{"n_head": 8, "n_kv_head": 8, "lr": 0.00151, "beta1": 0.95, "lr_head": 0.00999, "grad_clip": 1.0, "decay_fraction": 0.835, "decay_shape": "linear", "doc_mask": true, "train_tokens": 542300000, "dataset": "wikipedia_en"}
MLP neurons of a small language model. Each row is named by its layer, matrix (up: input weights; down: output weights) and neuron, and shows model dimensions 0-255. Each number is 500 + 40 x the weight over its row's rms, rounded and kept within 0 to 999. Numbers have three digits each.
After each neuron's rows, "fires before" lists the tokens most often just after its 100 highest values on Wikipedia text that the model never trained on; "fires on" lists the tokens most often at its 100 highest values on Wikipedia text that the model never trained on.

L8.up190:541552478519479539502563488473452533485568523542468489516490524511466523509417517507506536462484478508507482521465541481498526556554460526493523535499403463464479522550488484543398470530456448490555510601517508513435473548543515395504454440458483440467523482543551475503477486507551474532484399554521475502491541518478477464495550504474449483512477544529555457497496464435515543522565453517570478507516515550486509524422422526523521550439476511440433593502484462452561418482529505515458475485483485484548580443475573480543501529491515555456511414488466481515408445569452544416503491477503536509497478540452518526457467520460468494527498522477571533505440441524581500487485506520612483562455529508480517442483536524540523534490486547492560530560465539483507548438471536
L8.down190:509490483507485566479528513458480532498538507537505505509529478512484496493457516515515512496525504499516484501477521508480500532519493503490498531502481507480516498532503514525492497541473482494531511498524493507452471543521487488486487485482509462504495492512501495512498514515516494531497350502510515489493479509470466465522521537494483471528514504496482485504481497511515525503515479506521500516531523501497522484521488505498517526494489486475516529519497523503524489489505538512488483491505485505511540449495482533500435498483494525497503457486473525497458467564459536504522478499507491506499490507441711471506486471515508491561474527516490533490523514531539518473495507495492512528499511476430509514442510489518522532491497507533499517502521494029498519461493501
fires before: "| ", "The ", "== ", "=="
fires on: "\n", "\n\n", ". "

L4.up913:486516451538482468479518452499394486434509472521466483488537439525447397457448444460523555540514502473583554520446453461462441470458527576551534442501465455497469538516531533541419526500518437532491498515598550527485483492494524465495493476526534491481482518490483500510508497489454446482470431484536533500510497512568485509533502468528504495518550482516511489493544561543519509449444486509658543500452593621468499537455515462479516543471496532447554470471526503518498476573513490536526484472425466479564591523502388440477507524525537532469425493538429566483494512495478533513515514473441518466550523493555470519422494447446508579487434523492479459504501472497477496574495562482519485494513515502500535458436512580476459469487475566441540568494521500506463451518487514
L4.down913:500511452503458531527543497508528526527544545516426450527543417392525544479517536456500499463489497484461501495612542491514440520534602462522473485417497524504559621487518494427498490399528486533518541484510470462475524485464451521521487468462453485500468518474534504577470433544555507502483481445480520531540473507477372493476474545511501506562590512512522528596548471493470496488557513524498488528519443486469583470508506492455507490524507475564615445461495505446451562591490490477499525426422485514500517568533537511543539490550481491491454496522506511482490503492503531498466521518505550467454540460524487461457499510491539523465457432510513409464496519576511511446455471485474515486515515471413612465520463483453498476523575438549488448506484561472494491466503493
fires before: "- ", "| "
fires on: "\n", "\n  "

L4.up614:513521478574461516498555546366552484517542542490485410547606547439496521539479506520489546441488526450467570443519460489477466485537535474477483417491467549474481484460577506508447488645534426463540459522525497526493431508479500513525479479525515497443503513469491556467561501580433466516493474513515465526548538498515524523496460569542440513521584453446476552517482526426508506487578505428541438430476532486500545567608549508452530466537427449519546495456522463503475498544456528509494535430529525575540504518528478511502518475504523508518425441459504511481524512535493505511484511482455515499539411473526495519469484433498483486484423465537502505566505423504466516406475468492529468515483563496499480513521562517506513450459512495570497489486470531523484459439491499
L4.down614:498500460476591471545453451498519536491498548480576534466573499512448515452547417510498475526496459600480524491498579535505421485513495551506484528537498469539521520618524463513539463447533548469561466475554502529451463492490465504392452462457469456573460512480475433510525491466534524525509499578509519443508444559449475493386470534573475474508449553503552485510497570387456498507511495468580497535531488548472535484465516437490533539444497569517527451543547495564506452490467479491425467553485487478473509503445457480520463484531515487495532479502464498448484515521489518454517513515478491526464407536541496543565562565461554524513467532500457542513526508505500543589497514514453490434604512516530533489498427471495543503467417429521499549515476437494487504501514483
fires before: "\n\n", ". ", ", "
fires on: ".", "ed"

L10.up264:503588470473486535537468517502567562522470447537542514480504499485509606461526505479454550575432515497536493478481453481504481478515499367458457522450457464480480518479573571459604508495529540406481462518553451493490469493478428473572470493498445510424550488433501593519525508520507513478545499507542542481453562506411478486568509520427497488538521463547543480574444415508488505496472411437502503473482518450507411499488422512559471488516451447502536544419510509458509498505480551517455574546522498452529495498488484526491489617531414538508499487496493548467525529493481482542524484506549467529545580472487515493498570478574471489433490500493497445496467490527457489524502476549519492553475491495480505495553486528514503471459522493493432493583502529536421552518472484
L10.down264:446496521523501567496464524516496511498524479480526490433444510549510506441516447488508537438536449524470458543559527482449514516516548553442421504463512548481465494509581562428394561504500560545500537509509535523536501403474495486457548487555456497500465455481478534452543462467491508515480476533492473530512520549531403543494477566509502433446486523550530530485480466554435565546534542418487585508523482408550529478476446541540446506543560527498520471531502439519521423500491432557488501447506475584521574508521478431481486438413462513434578515524466523516503479503470516489527529504484469474462557507460508476485570537519528518441453537488572474529486489564458491561528479460489618474505498571541485510535471533500476417499520530463422509527521500525453479442468523
fires before: "-", "career", "loan"
fires on: "al", "All", "(", "un", "Al"

L10.up960:537506453517487564444594553516566485465555481538471526483541481468485550463474516473518519468574521457538540487485455490492502546529478538474475568469470466566355468537508484510507436576544474527541436531504498522521515514545492456499471525422487544449503487479513532554534532503404466516488495462496514505547496486445446420495529605511504515522544564414449493489467521482533490527500494468561480534502586495556427459441457484537577503435453580519526493518485522452483495488495500556460465525419526530514532531451484483556504502537495498482385506521512498488427403482466509477441498474501528583410471505538500456487531504468455579486446524506477483466553551495526512506544479512426485547475484454533486500541462494454513522508566453493516449505503598548515493441481488
L10.down960:471497485424496483489453485506480511570392502512561526532387492524519488426447476515505543485485527513461487537499534540604523441422493513405572548441455501509502474455521560521571492548549540500517454558504484462474509495521488555464504600527550496488480514496500511550445506473507547438492530436512616456492432467473439510516562567520568537469429488539482502542533453498478497492477522497431456480406519465506459503471452504487477530499545493576535560514535495508517608477464443480459508525463538469473481451539497500533447541521486529498490579499560474490525510490499487551478462534520492524544464526460516509497497475471481475500518559509576477505517485457523564557538393532527540439508449502451547512466508471484405485546477511544478445487532522493535538545449425
fires before: "s ", "based "
fires on: "'", "-", "0"

L9.up1010:581535489515479572507573486537500593507578579563507485560514476494421526477448533502462548488483550492495490519449550466460495563522476475499567581485444477474493508567482494554459480533442488513545512500509517501422438559497496460505456445495472422494568505532541477522475491543506504516453387557518530517509532545444465449537559555542445442501464543554513469529492468479510528498546470494542486525495495505485479524431429450517550494487455532431512560484529463507535480534522530497392469446517469494518542450488465507546484483485487577436516450459453564496435413541460551444531472477475486520473458583439524480480498502491511520556489561500584537510474468519534516454511529486525502533468557476479510404445510500533461554467518574544547524533543499489526504424465565
L9.down1010:520517489509497561498513513484501530472523498552501501497525480506511525477470483523499517479546471505516473484492503514475495549540498480504517559507442489497515515493539516575484497505490504472513504506547495511468457544519489476513478498490510444488480486509526520505501519501511504517478392478487537517497483513499446484521501509495488487489509524513497480509510478495539524492508504502527484493505470489483513466514473506485513520473490506477526554521475494517536529515498498507464495425502495476506550486487506522501412515474511514481528472522516513524481490542470493489501515488509487499479487511493591500498482483495511495560523511514516503532490458523551516509489511508495476534470516502469529486480505485530514548479522490509525511481503499000498498479496538
fires before: "| ", "==", "The ", "== ", "In "
fires on: "\n\n", "\n", ". "

L9.up420:560510514470496484464499520455516574494565563540495468489529509495510421459455462517534468493460526522489537524445583515558478448495519500487503504477457541502536566560585517556499527466516499509490414504527566521504387476478455500465425460477563422547532522515470419491536553485460476547483427567478432496444538521504476469516480507519491525536436479488516520523513456483527531496575546470488473456513441474503524521531423514466584509473476533594544510417557531537454485551461503496543462527500510446583500471473466507586466483477517529456513474462449502468406451588452500526527443470483399544481452504467508517475484451462484606516527536525481485539438474502489474556467451493523496474461525530492558470455484565514544529489499499602559499522471518526525511531456443
L9.down420:555499533498492555557446504523515539500466460559434393459490443517493477515509574407486522539525454559482502493534501483448461570530558495489513545485465492502494502479468464547472477502415546469486521483496506528496532524478444516541443504476491506457527522498538499543492528453550555450541454469528565452507435495513407455453495483468502482486537411564476554507527504465524506491493482538498470511461487481506531466504494511499451520452534510564463534530454493556489549483526491565508537490546507540513501485433472536533432460514514469534539469506476500487546515541484524470479502475478540512491450486485551494516508484461524453536548498537465445528523451496542604465516526488482497507524532557443607464520502463470517499547566503538493509427481584239530494467545544
fires before: "\n", "- ", "|", "| ", "\n\n"
fires on: "\n", "|", "| ", "0 ", ".", ". "

L8.up774:478492548402548453510425523463482515582486545474580475532578518514467480479485437519410525511595383435514553526437474464512471555514482511510482543508485501526519554550489511516527484529539547454531462537489471425510488525515450469539445493521515455415480529472549576523509467469372445463491522506545508523442558470565524474506545525563512523513413500460522477519533583506494513535419464466432466510448509526525453517427504541503510488522494486564499460480502462550494469505507499552484481401591464465535498457437468512462534508539531452471532510466499481499542484519493508504493493507442465559431492526490472520443517480506504422450466473458542475523460515480456493537532547465521395499508554481478532535509492450496464422468545506514575521492467557518446520569499489
L8.down774:542530579544433514486560561550522565545491539555499539508541479456521534538504501443456499554471447491495448568511437517532502529539358477488494502506506477513435453488552548430446501487505503513529502604406461541530570570472529449519494593551514473499491508530473537427491527471493471450434550509498505446527569454506478524478514411493482483479573560499498507528565499503479459532453441472532469503515496479517487506472506496515421447545505490461594480523462506505456566410560475472551453502478540456589556532492501457506481494555480495567490483481576429469520536490471436526482442453524590502478575470445505456467489504507464446511480512471567512528512520455485566487543511489528483462504541487494504467531497482498526463437469491534448462485455496481526471583528509
fires before: "| ", "- ", "(", "1 ", "===", "=="
fires on: "\n\n", "\n", "Title ", "Team ", "Year "

L7.up456:492430477488475512527448415470397516510505521531500499456546548531510474573363508532511507492449444543524494478511501514441429517518535551514505483544434483453520515599534599424467488417526503474485536544560507429465493475563565437521452474496455480470440496544483481533493459545473490510566479503502534484559497491477454478477486531543484483500447559487498543423494504474474533493501525454549488523471505581429500565499503475477520496435516594521555500469577497526477411441508493510509451511517539500545456429447527493507554487559488492488488510488523475526458534533494536525475468411496517541500531563552490507495532467540508551434409575523478460493516506568473451556498515522485482470488502542488504442506514475512493514520451492392597437558479457544473476505477551
L7.down456:480490460547521505493604515516535517501480529397467455497495416554481520483534436450470503458505482488584527541521518475491555531462527416578477518419517547484500511498514499449506472500540473535506497532504479460528505484410473502519548566508490528545413497418578537468495506501497500423438561501548475546591527485455608572516561507485548500513571512486488451607522513455548460475559575525468504433525508510480540485547514486480492477519540456493498503474461473518554537546470522441507481479425558484520501533582480450521447517473475527541464470472507438404488556500484505528493481493493458425494409470541512490498436516464526578572496528453504496482473428478489502443512464541426510473503496482513545514538412558471532533501492452496440501527531553482473524511493545
fires before: "\n", "- ", "Ro", "Maryland ", "USA "
fires on: "\n  ", ": ", "| ", "|---|---|---|", "\n", "\n\n"

L2.up667:485494545551478523479581451461513430473528483629556478526465521458453567465555555512446574535538462584517553498515554529523473528539450430418521536478430521459480480470492511479530497553574490516492513568464497498534491424496413437517529493551516518476408464448512468397531464546430497456523461532521468528494499546537476434512527517519468528550512523540536563547467482494538436500466527497481526441535539587474532560445474573485503521555520535488546565482501537516514475426458491529506497507490468565507530523517507479544507490471427479491469443464420543480496490509509510495541492497469475496513559588594498497429459388560437463531436458532517458485487502466496508494492518502488524533478467503513451469449465483517485545505497459533484483545513542523408474537476509
L2.down667:444509515478479482497475514578533512502534562548505398414470558495492531543501450602464495486530489538495462472543548493492499546475509483512494447488501493513502474505522472499529504503539488529512384517464454503454542544451444518487499578516508509542467483590494453461461565477506473501476474488498457475462459555468515475492503534561513484483446457533524559537474437541493582442544428480520478474516514495483507479499506522523469434530553515499542483480459479478435537457484497471531441492556598477441441551497508489467500543578554535519498595529470506576525527418499475537492535449492588464471528499452496494490527546523492491499476513524551424525438382492430519554433523501449565539454409495496564551504515481482576470550485473442515571462536453568448456484447509
fires before: "-", "ou", "vis ", "s"
fires on: "Al", "El", "All", "second "

L11.up16:507481505522530549516505530521505523521618514576557562504486486459462547485498528575471484497502481509553461465481496531476561528476517560472494568438446549468528565516486490541394594483480503507554508522599505516501446556584471467504472442469488463536520503522496424470499478439511429494478440481537548459530442539605468448506519473544471459530524512528551513447483465495556452533533493467516503482456433563458516497467487550478523471522492541486532509543462463605534466514512469511426508485505447486496440520504563528503601554505539460510388473437456465492426447529479652500480510485557484508504567557492547479510490476484519502442485523480518516521525482428527475500475447486505501592468536546490514466562494556493451523463527523470510462473527497477509497465485487
L11.down16:478519522504519578509482493554476505538496495496439531508455465494453516463501521536567464496484484462458516510480475519508433487479529488507547514530502490524507517533487556472455456530476482518519554510496503474484511504506464506432528484497500477527458525545483517470498553474543527497537499497473510531491546472517485516506488495494498486478478477478483456413514532499481480467499507483531523513556477481489493487507516469491498528484469534519484532541513495516500503528517526537555460515515474519501515454544506496493509471551526491517506463538468556493435509405543464494541450507508542542471470475475538463450538499491494526538510506473492544460481511519525532534510485505537553450503518459415549544537459542500532483494517500479520519516523492069467496529533525
fires before: "| ", "the ", "201"
fires on: "\n", "by ", "- ", "in ", "| "

L7.up834:522497507495507461482498484523493511534515414506494549505469491457491461489448491460478483581543449506552491481426464487425509570480407502461473536552566482515503523532440562605580407512551502467486521490476458471433485471479540479544559469531416480447534513462537522469461482446517429531462510517538669430445468521535507443542540560533460488569432542462527470465492506535487535482463420471512554517475572470544416549468455494518544532475476534449572506444473504510498481410524501494479545478524508458516518510514525451476532504486510495499496481513499512592482516525506443489568545421541515482507494602545476465459517512539556494463506481448469515502458523507556453445504522501514526477471457498505525475511452498526458535496542519513555455518526520517486556576418493
L7.down834:540482437571571506467479610498532511540520469439531497455566462503517521418517458538489450422461507458486526516461476548544471456483507493541503576511520476495516570478537519553491514449474530516485488569495568543489521569560495504564501493437475503517486536512484555547566549525496496528542466471464462523498501532488469526567536483462494472471583476562550515446560473465375466484522590521547475461519436590571553490537517410470533589484563521420446498478535537537505504496445533558468433468493471480515458476527485466501498413484472486542481538425513477516491486503471526444517513580452474536459464484509484442489434473516519506551537465515507493529464473506520530471471454520519524513505526456409453516480523414418498454479443514554512486539508484513554435482499474
fires before: "s "
fires on: "'"

L10.up355:503531446522467505520483594478518545497520413529475526527485605466489552532439567449507525511530536526515572440463464423481474486480528514374474538558493523490539469575533539476532506514505526558454502500463522461508497534475480493465518480452501468461519457503497470462547567509514460504505494547493501472464462483510468499561515497475486505600461477539478526442487478505516553505468483472567486473504512521497468514454437521533529465492486506438462517438570516638466438425465481511425447502548564453524433490425494503452526471514504440510463544459410492486429482571518460516419550492483499540530485562474469475519513402563541527413504557472499550522482494570536463503440553530480509469500538466490494413485480518558474564515508577481545563512489478522513501464455473
L10.down355:526502542522503620477457462482493448488519474516548484464498496493514563424492425496505482480439513485498493494525481496498423537494524460474479471501589505578503491567472513451421475487438502544504474536509421491440498597530551427494440557428520511537425488508475605597552541533573406433486503497544490514503549542468529531526501483516484566495539528569533548487489510450500463520484491479509489592515525519525485546486538471493514520485548490511492472528563515536470489516509445511488546505473474509443575530560459483544477510447451457537437541559449475483470455450497540432495440548464506440485545442469498537456518439532470496451481494495486531496554471511517486478448488547529513565461445454504556597545452432534562447541448447468435549515485537521496518528518515
fires before: "s ", "the "
fires on: "'", "of ", "’"

L11.up256:553568451558517522508515513532549501488431530457489538504462429518453492422457488529511475498464540452539539515529437481438501526459556446454520562513525502465512557497518526614573486472588402374486554492546393460467471558486509524416462472576541468458469497471500530523465550441530470486464482450481574489490497442477469450537512493531480524493544466529506425552515498479510481509531409534553504487533536529530438512433462513524582456503460482499531511543576497545510506446391502514446600451519499471508468474491440527518471492490432475475468523550456507575478494522487466481510463458448520537511460516464507515490458525534442486500506500470485549483490523529538443518499431515529531452541478531558502466531496476542434551478479537460479463509506464560514477551514438
L11.down256:509481563510493414484440560469551462493475464541563452458494466500495506505493454539591534477571478536454525491530524527523473496470499612488466521514500430523457397533463535405551512514480487530470563522545502573479516589535483507532493426561485457534512486562469568538502536421437466452506480469472543525532494506454477523536488443555412506474508519465553496484527437508507477501522511384508532443501546481542569501539537471449540456518476458469492510537559440516488459528519475484495529505488599463490464499546499532583438465512477527465457451481504474488542582474488528528489479539499586472505534513545594450467460496534470497522538525559522480501485508465493467421452489507434468529564524486476492565487525477424497460528458430535445462463499539552553515479510469
fires before: "s "
fires on: "'", "F"

L8.up811:522486491528486410426548488511472520590465460462521470501485455509455550439486406500498521475477443503487491470421449461454441467505486535509488470519499518574461577527482534493585514514544438518481522570539499481477495498462517514477473494477486439467518380464520449485560492405448414574458513500607560441469543523550521489545551508463494485564486502521523488435536487578471473529424521441528544526501585588543493441538453464489464511431531560500535522503568463500525413497541514485555471465473560475631514485459451457518504488558520471481489471509504462527463530525514557495464475513508541503547486556493479472482465448524506562457497521502443480496501523461507481462481557570476497454491520466526510497517457535534492508513548486516577453513518563523473459476465463
L8.down811:482472516509519492468471506465568510474547423499489549520515505471496449538565496534519468538466538497455480505519487480582532477521528480450431534501525513602529470474555513531517483466460510495468533513519490474474525509550564512534440535499510533553524447543557567533463453503441493526521521511490503505478536482457440554524471494419483514500428532515465480480435403453467530478444532600463400535420549491479482505527485483457470508520511547490475504507497493455456450595478456522463542513488501562441429509522463493539420494545447493508480527494416509615468475478516531442470487569500567407477469505484492489480540554518518538483422558532578606492431433522520544570482482565443514501514528457443506503494525489512479490495421488447554483523505501550487536478578574
fires before: "s "
fires on: "'", "E"

L7.up388:549549536494506452452472532489491485395491510491501534484495500467497497467496411430495468574529501541479544497491450502493445600447466481458505467523562512474503481449533434538516547547520423480494394546480433491483449556510520483517522505523518493407480489541554473536529524475543488479458531443533500437542534526576508535573470516505459529541529525549504490487524462517491491465461466515558539529536570432529429527492499527510539495478435547438560528449471475554485422444403518457554465558566468450526573521531516501541535446448524572477458463629455580471494473533472501463540499539462524483470480472493495485477469500523498552439514496493504549473491505573529417539501519559503484496456500453512490452444471605565539462441501513520538515503474517496458486540477489
L7.down388:523515509584510435475511545483542514565560560490419520535416456523513529526518541542518472479418546471523443515500466524518499539442477468551445477464499411529459564431437462546471468498548509546539499455566465471590586483537495530564555525520517505566549513429544533508511466531537488426493475486461497532450478541492518487521547441525498467486503465521548509489463473532443553485526575543423412559483468567554493530520475485507556479511504528446518493590385565511500545485478520544557501550468531515465472553512498469504493473425501486480466565508506500456505477478509490465515469474530451490516461531466496486468479521516448492521524495498519489538475469481436594521444452427509437551458424502473504462479531480505455506414547548498516461514462418516456473473524581
fires before: "s ", "ve "
fires on: "'", "’", "and "

L11.up648:504487522468485463531594538485562512531467486477460489552455583506475515556520501463404547443428455541484494491410515508471426457498487537479542517551456520502528565452544444496431425521538510508529452528560559483531539515479476459487476466488530561462526439465552541562476532440522502569411498562542578466536510510487482461487573537553447494547472510497554428536490468449501487465549463474466509483549528511583449503473487447530494462503479519488486568499516466529590447504446491581563507507551566432534565487450542565504500465485456502526503428514501505518495540572459610432484499534502472530509475445452512420426505473496537473511477531440540473545499543453501431481470460474535489503546537540470494495482506510468501466524454485562504481464439494531494470465523468
L11.down648:610476565499523487448544508385521472583472501460442504524487614506459544492476537485514541459431507506444439495522483518482584468459485482501523498545490486508571449533507491467557512485484478484498461523498530522523554595528485452480411578490526531454579493534469500521514537498505459522534562474405601508532419507531425450511497510559461543502486512493478540540495509569531523499498475508555451532522460504398544470531507521409508486499492502504470484544511548509453531499476569439490477472490488497502507486491474493441472535487484545494524504528532467442548437495442509501531401506570525475454450478438438445548507426505568480530436465472505506529515528472531502523519528588514461436550564504458470522527517475494457530557521474540446448490466497562493446504540454
fires before: "| ", "|", ". "
fires on: " ", "- ", "Year "

L11.up153:557502486527481560491574581515492570485545519586480490556543466492484541523454521521486514479484521493471452487479534508460547580562476491482545581507439487493539515549553520551492484528467438499558557512471457548415472560508454489506425421472436455536502508559522508504453494497544498557508422485580558524493511557495473469543553569480513432527491522547516462515463400493533530500538452504517460514533469543503486458498460484519489534482474474461551575533497475502605493521564540508454493440476509441542546399514551505473518533492538527437533437497460572565452403540469519452509506511504481502425476563465531477417483479478482503512513564480503543505535465602571511505496493505507494572463571465466534477426503493523508480470488549557532526491556502466522534474485532
L11.down153:548492476498485550487525515492480555502534519559486492506520464486498513474457488537503504488485503450522487498462489516494493540539481490497479539505472498506525524535497523507489491527464469471519525498520473504466466579531481476503488447486473469537484489533511477488509501493516500538501375493494506495468508519502451452528538515472489486513490541525517498472491496470493522496531474498527462509524520501520496478512494539513485507461478490474540570508503499508521482501480495501479488492548513474515540474478508535519438514498487510455507457505512512530465487538498503454480490516528496540493496497468564488485497477498484480572484544485524527504496480538547513481487496516518474537490540470455535526513503532517491512492507513512511501504521485014493515483513537
fires before: "| ", "- ", "The ", "== "
fires on: "\n", "\n\n", ". "

L8.up313:511469518425481479487472574470518478496463548508426516530598444507522563501423513469505485442513542501530508470449570414522528511502522451475437549509494534543530504507512458487508516498479498501531462568452483482484490562507482460479506432522474518481389516496595426402512542446579488554478477514462514508575538479525461493462614468509502513505445528534509468463484481540470580446531488492489506465483483581465487461482464534586529481431502477407508534467544498598572409488461471501524490479536503485516481487503451513469527506496498503473493501504459501497535507472519474525492458538539466499541405443465480436452530494543500575487488587421475577483460540546521503441555536478503466405499431440520560464527435510449477521517454534536523512512480506534512461458501484
L8.down313:524509472475453507530505552496489472564541526411495478513552513455518513516467455582537567407473572488379506514494499447527431423472494481515595509456485471548517518516502522484522423480463513546483459491462450554561525518484527473500510499539463521397403452478481534528475513485469455430534428520442510516472546521473420500506464505498539587533451471572509564524509495463546540509528498527504517495501550484498503546489508503539554509487509524425464484545532504501520578494489487500558525460487516458536508525444438486535448483513490397480506605568444548446513472466505568462487508434491480540544494478504518514483551477456533483486549568500427471485496378504490543478442533533527501534507540518479541547467501520512520489462481423531478546473472462602524540545445487
fires before: "the ", "its ", "a "
fires on: "of ", "/", "and "

L9.up907:527497472499536490473507571509491470471490505510489511484534533467499470442490459410473505455459561467567529491451528460516475487556504495517538566484434507517457556503495505558505544546545561452519515568502422519484511557516532503511487519475395522478469502500529491480570464424493491496456489469511505471520510536493525484509478537583442501505515490492537507465451499488434499551509471469541513547445600500580527549509446554462530487453506523478472489451492506549506464461463489543448514454528565484558524534506506481508567446536475466473380440531465498460439494571474575488423507472456373559416394503496532484456505528542506552398527456518535517532485529580555416483422492531443476427504455512528519493468488515474548469492443500458524486595480495528509452498482534
L9.down907:543457488503469458503449508516522493547452465508507484522523483462536508534587516472512553470487533561522456478487510544546488482504496513436543513465546469584428492433476574507516530448496506470562515517555483521499547555510467471570489524539436486518538504469521508560536450524492468418533544437520497539547495495477440465536493531486459524490460466518517523442454434528489528544409491559551476456460510510544512531505463492445592540485504550549509500512567485498450490537507406527529501522458551499549454521479385463538405517568429507451479494454491494580487497560507490513482396475475453555499464448457554478462464526533498473553555490519482530414459528443506444491463441440602480428484475490546505544569521468549477537532494505514500450563476542573545541491500448
fires before: "s "
fires on: "'", "| "

L8.up840:499510551424450446513474452470527500482494567504520542506518501459493488516523494473475474439444494469484535493489524502557497495555501509424481551553521504543525500486510456517466494538549518417474432501542480487513511533528456459562516522478517494477466519461530593537518512514505481504416469538512595473475555464533471451494486494485397520552480496520551489523523528457450448457546440485483507574495496494506402519494530561517514500494441447493499602520417532573546458483504472547520417501593426473506488470504514532509529546503513516543525472516497462452474504561494569431532428506498451491485547512496447555465469507525541423498482493505596543523445576498456473552490451542535460548483501470513497497504427447439458451506564505383510587514420500543434515569443477
L8.down840:455479513570443481494522486530537531494497503532490540541466479546547455621466525525523510480463467471516484501556482508504523439559451579463421470536511457462539523494475467461502585457553531485571483541484503446563513480549527448595500524453551460515496538556439586505522510476481524418428539522431525514494481523502509477486480479505433535552490572484538501478526509542502418484435422490479487507436469499470542452426554544588515551530487505461468484534431452512470502439508536544489476485584464471466473489396403553430481535476471515567541453525520469509495525448519480546453522503490511533520477520517498509451481513480510503535507545472501480618471544438490472479535451536548476532502572487426506430535452524454506476492535469551450494466514483535465456557524494
fires before: "| ", "1 "
fires on: "Team ", ". ", "Year ", " ", "Score ", "Player "

L11.up929:571446527549531526510524558457560545494515536535547548533579443432472538496479462491438588462544481522521495506517438519491513496523500427444421518457450472477454511594489436531466531477555455499526476517504486551386453471481452494500531471554528501472518541506430501509496494538479460522467524452475471554493474458477406515496469578477466530441520480521482498533480510462505507430577475459513460515469557528447480474552486537532472526423406512491565528481532539531570431543502538573521532509449482538507515479497459542499568483544480504425495462460495574450519502538589483487427474560474504514516499490440453539501501525459560457438520464546522513566475449540538480514551483504502512524534516450464546487489574573495394508448454531495491453524505504495449538444547500
L11.down929:509518521492520521510533475474500489488488497498487564478481478550524451385450469495627491514515540506523510457502569486373475480536520527545540435531529524502528534488494468450519445521481521475480507491522538538490415465517459514472512469497588548570520506458533527491463511531451474464450545519518517522464530436562369478581489554432475544470477497497548536529459499540516445488527564540569487512452530501532511445522560473516485533452515447499466489579556409463553492479459517496519466544490456461533474547438499525495535437553482489502463476520499482455513543445529530512474497508574542540465535467519501488557500489513497529444482477495469444528472503504522487423559486435524545528523510504402531467489476528490530575508546530515516526507525494319491455486414476
fires before: "He ", "In ", "His ", "The ", "2"
fires on: ". ", "\n", "Santa ", "^{"

L9.up660:538494508440429435462527476488490481513482487513434521505611466471393465444382439538510468524511465477533501452499454469474435569504503478509438498486496528460543574555526576498512532481588479445491483539486527511455398574508440541485527452457552495497452462516496468521494450548527462540504495502490560485469495476510456468526500551568516520482536553545509505464528547465457507521561566536545451530447522589490557550535496484439490532551493572530467500455488534506504559513462502532485484445479477571480532539533473504526554543492481561465432500497458528475467495507546536441494462574512459524467538514530477471479571479498559572420501486511429466477538436518462461562459475533497511476523527506494520428511458559518540438475598547479465534568503431484513494482487521
L9.down660:503401471568407535526529508517489541444539522511495446464457451537541539480496534493548539462483516533409514530508544540501516510486541489521433557474482584511548487548541492459478494389491546491505536510545482526554514491500495514465542469489503450513502513520515475474454482478505533527525432499525541581561525487526413453472460433465490512480500414518488510514540460468488512458492477520480525457576550554423504431515481482461547508550509504530558514506492477503441533579485473488573521513522504528494472504412494543491530494488493491514475520491462532484494494454501468535422476504602509498496432425580505546488466484426452480502478506491468544498522466452495506439476467501482479447555510429486648554481475507499487578600562523555464492475527516426511412579481436
fires before: "- ", "\n", "Ro", "the "
fires on: "\n  ", "\n", "|", "in ", ", "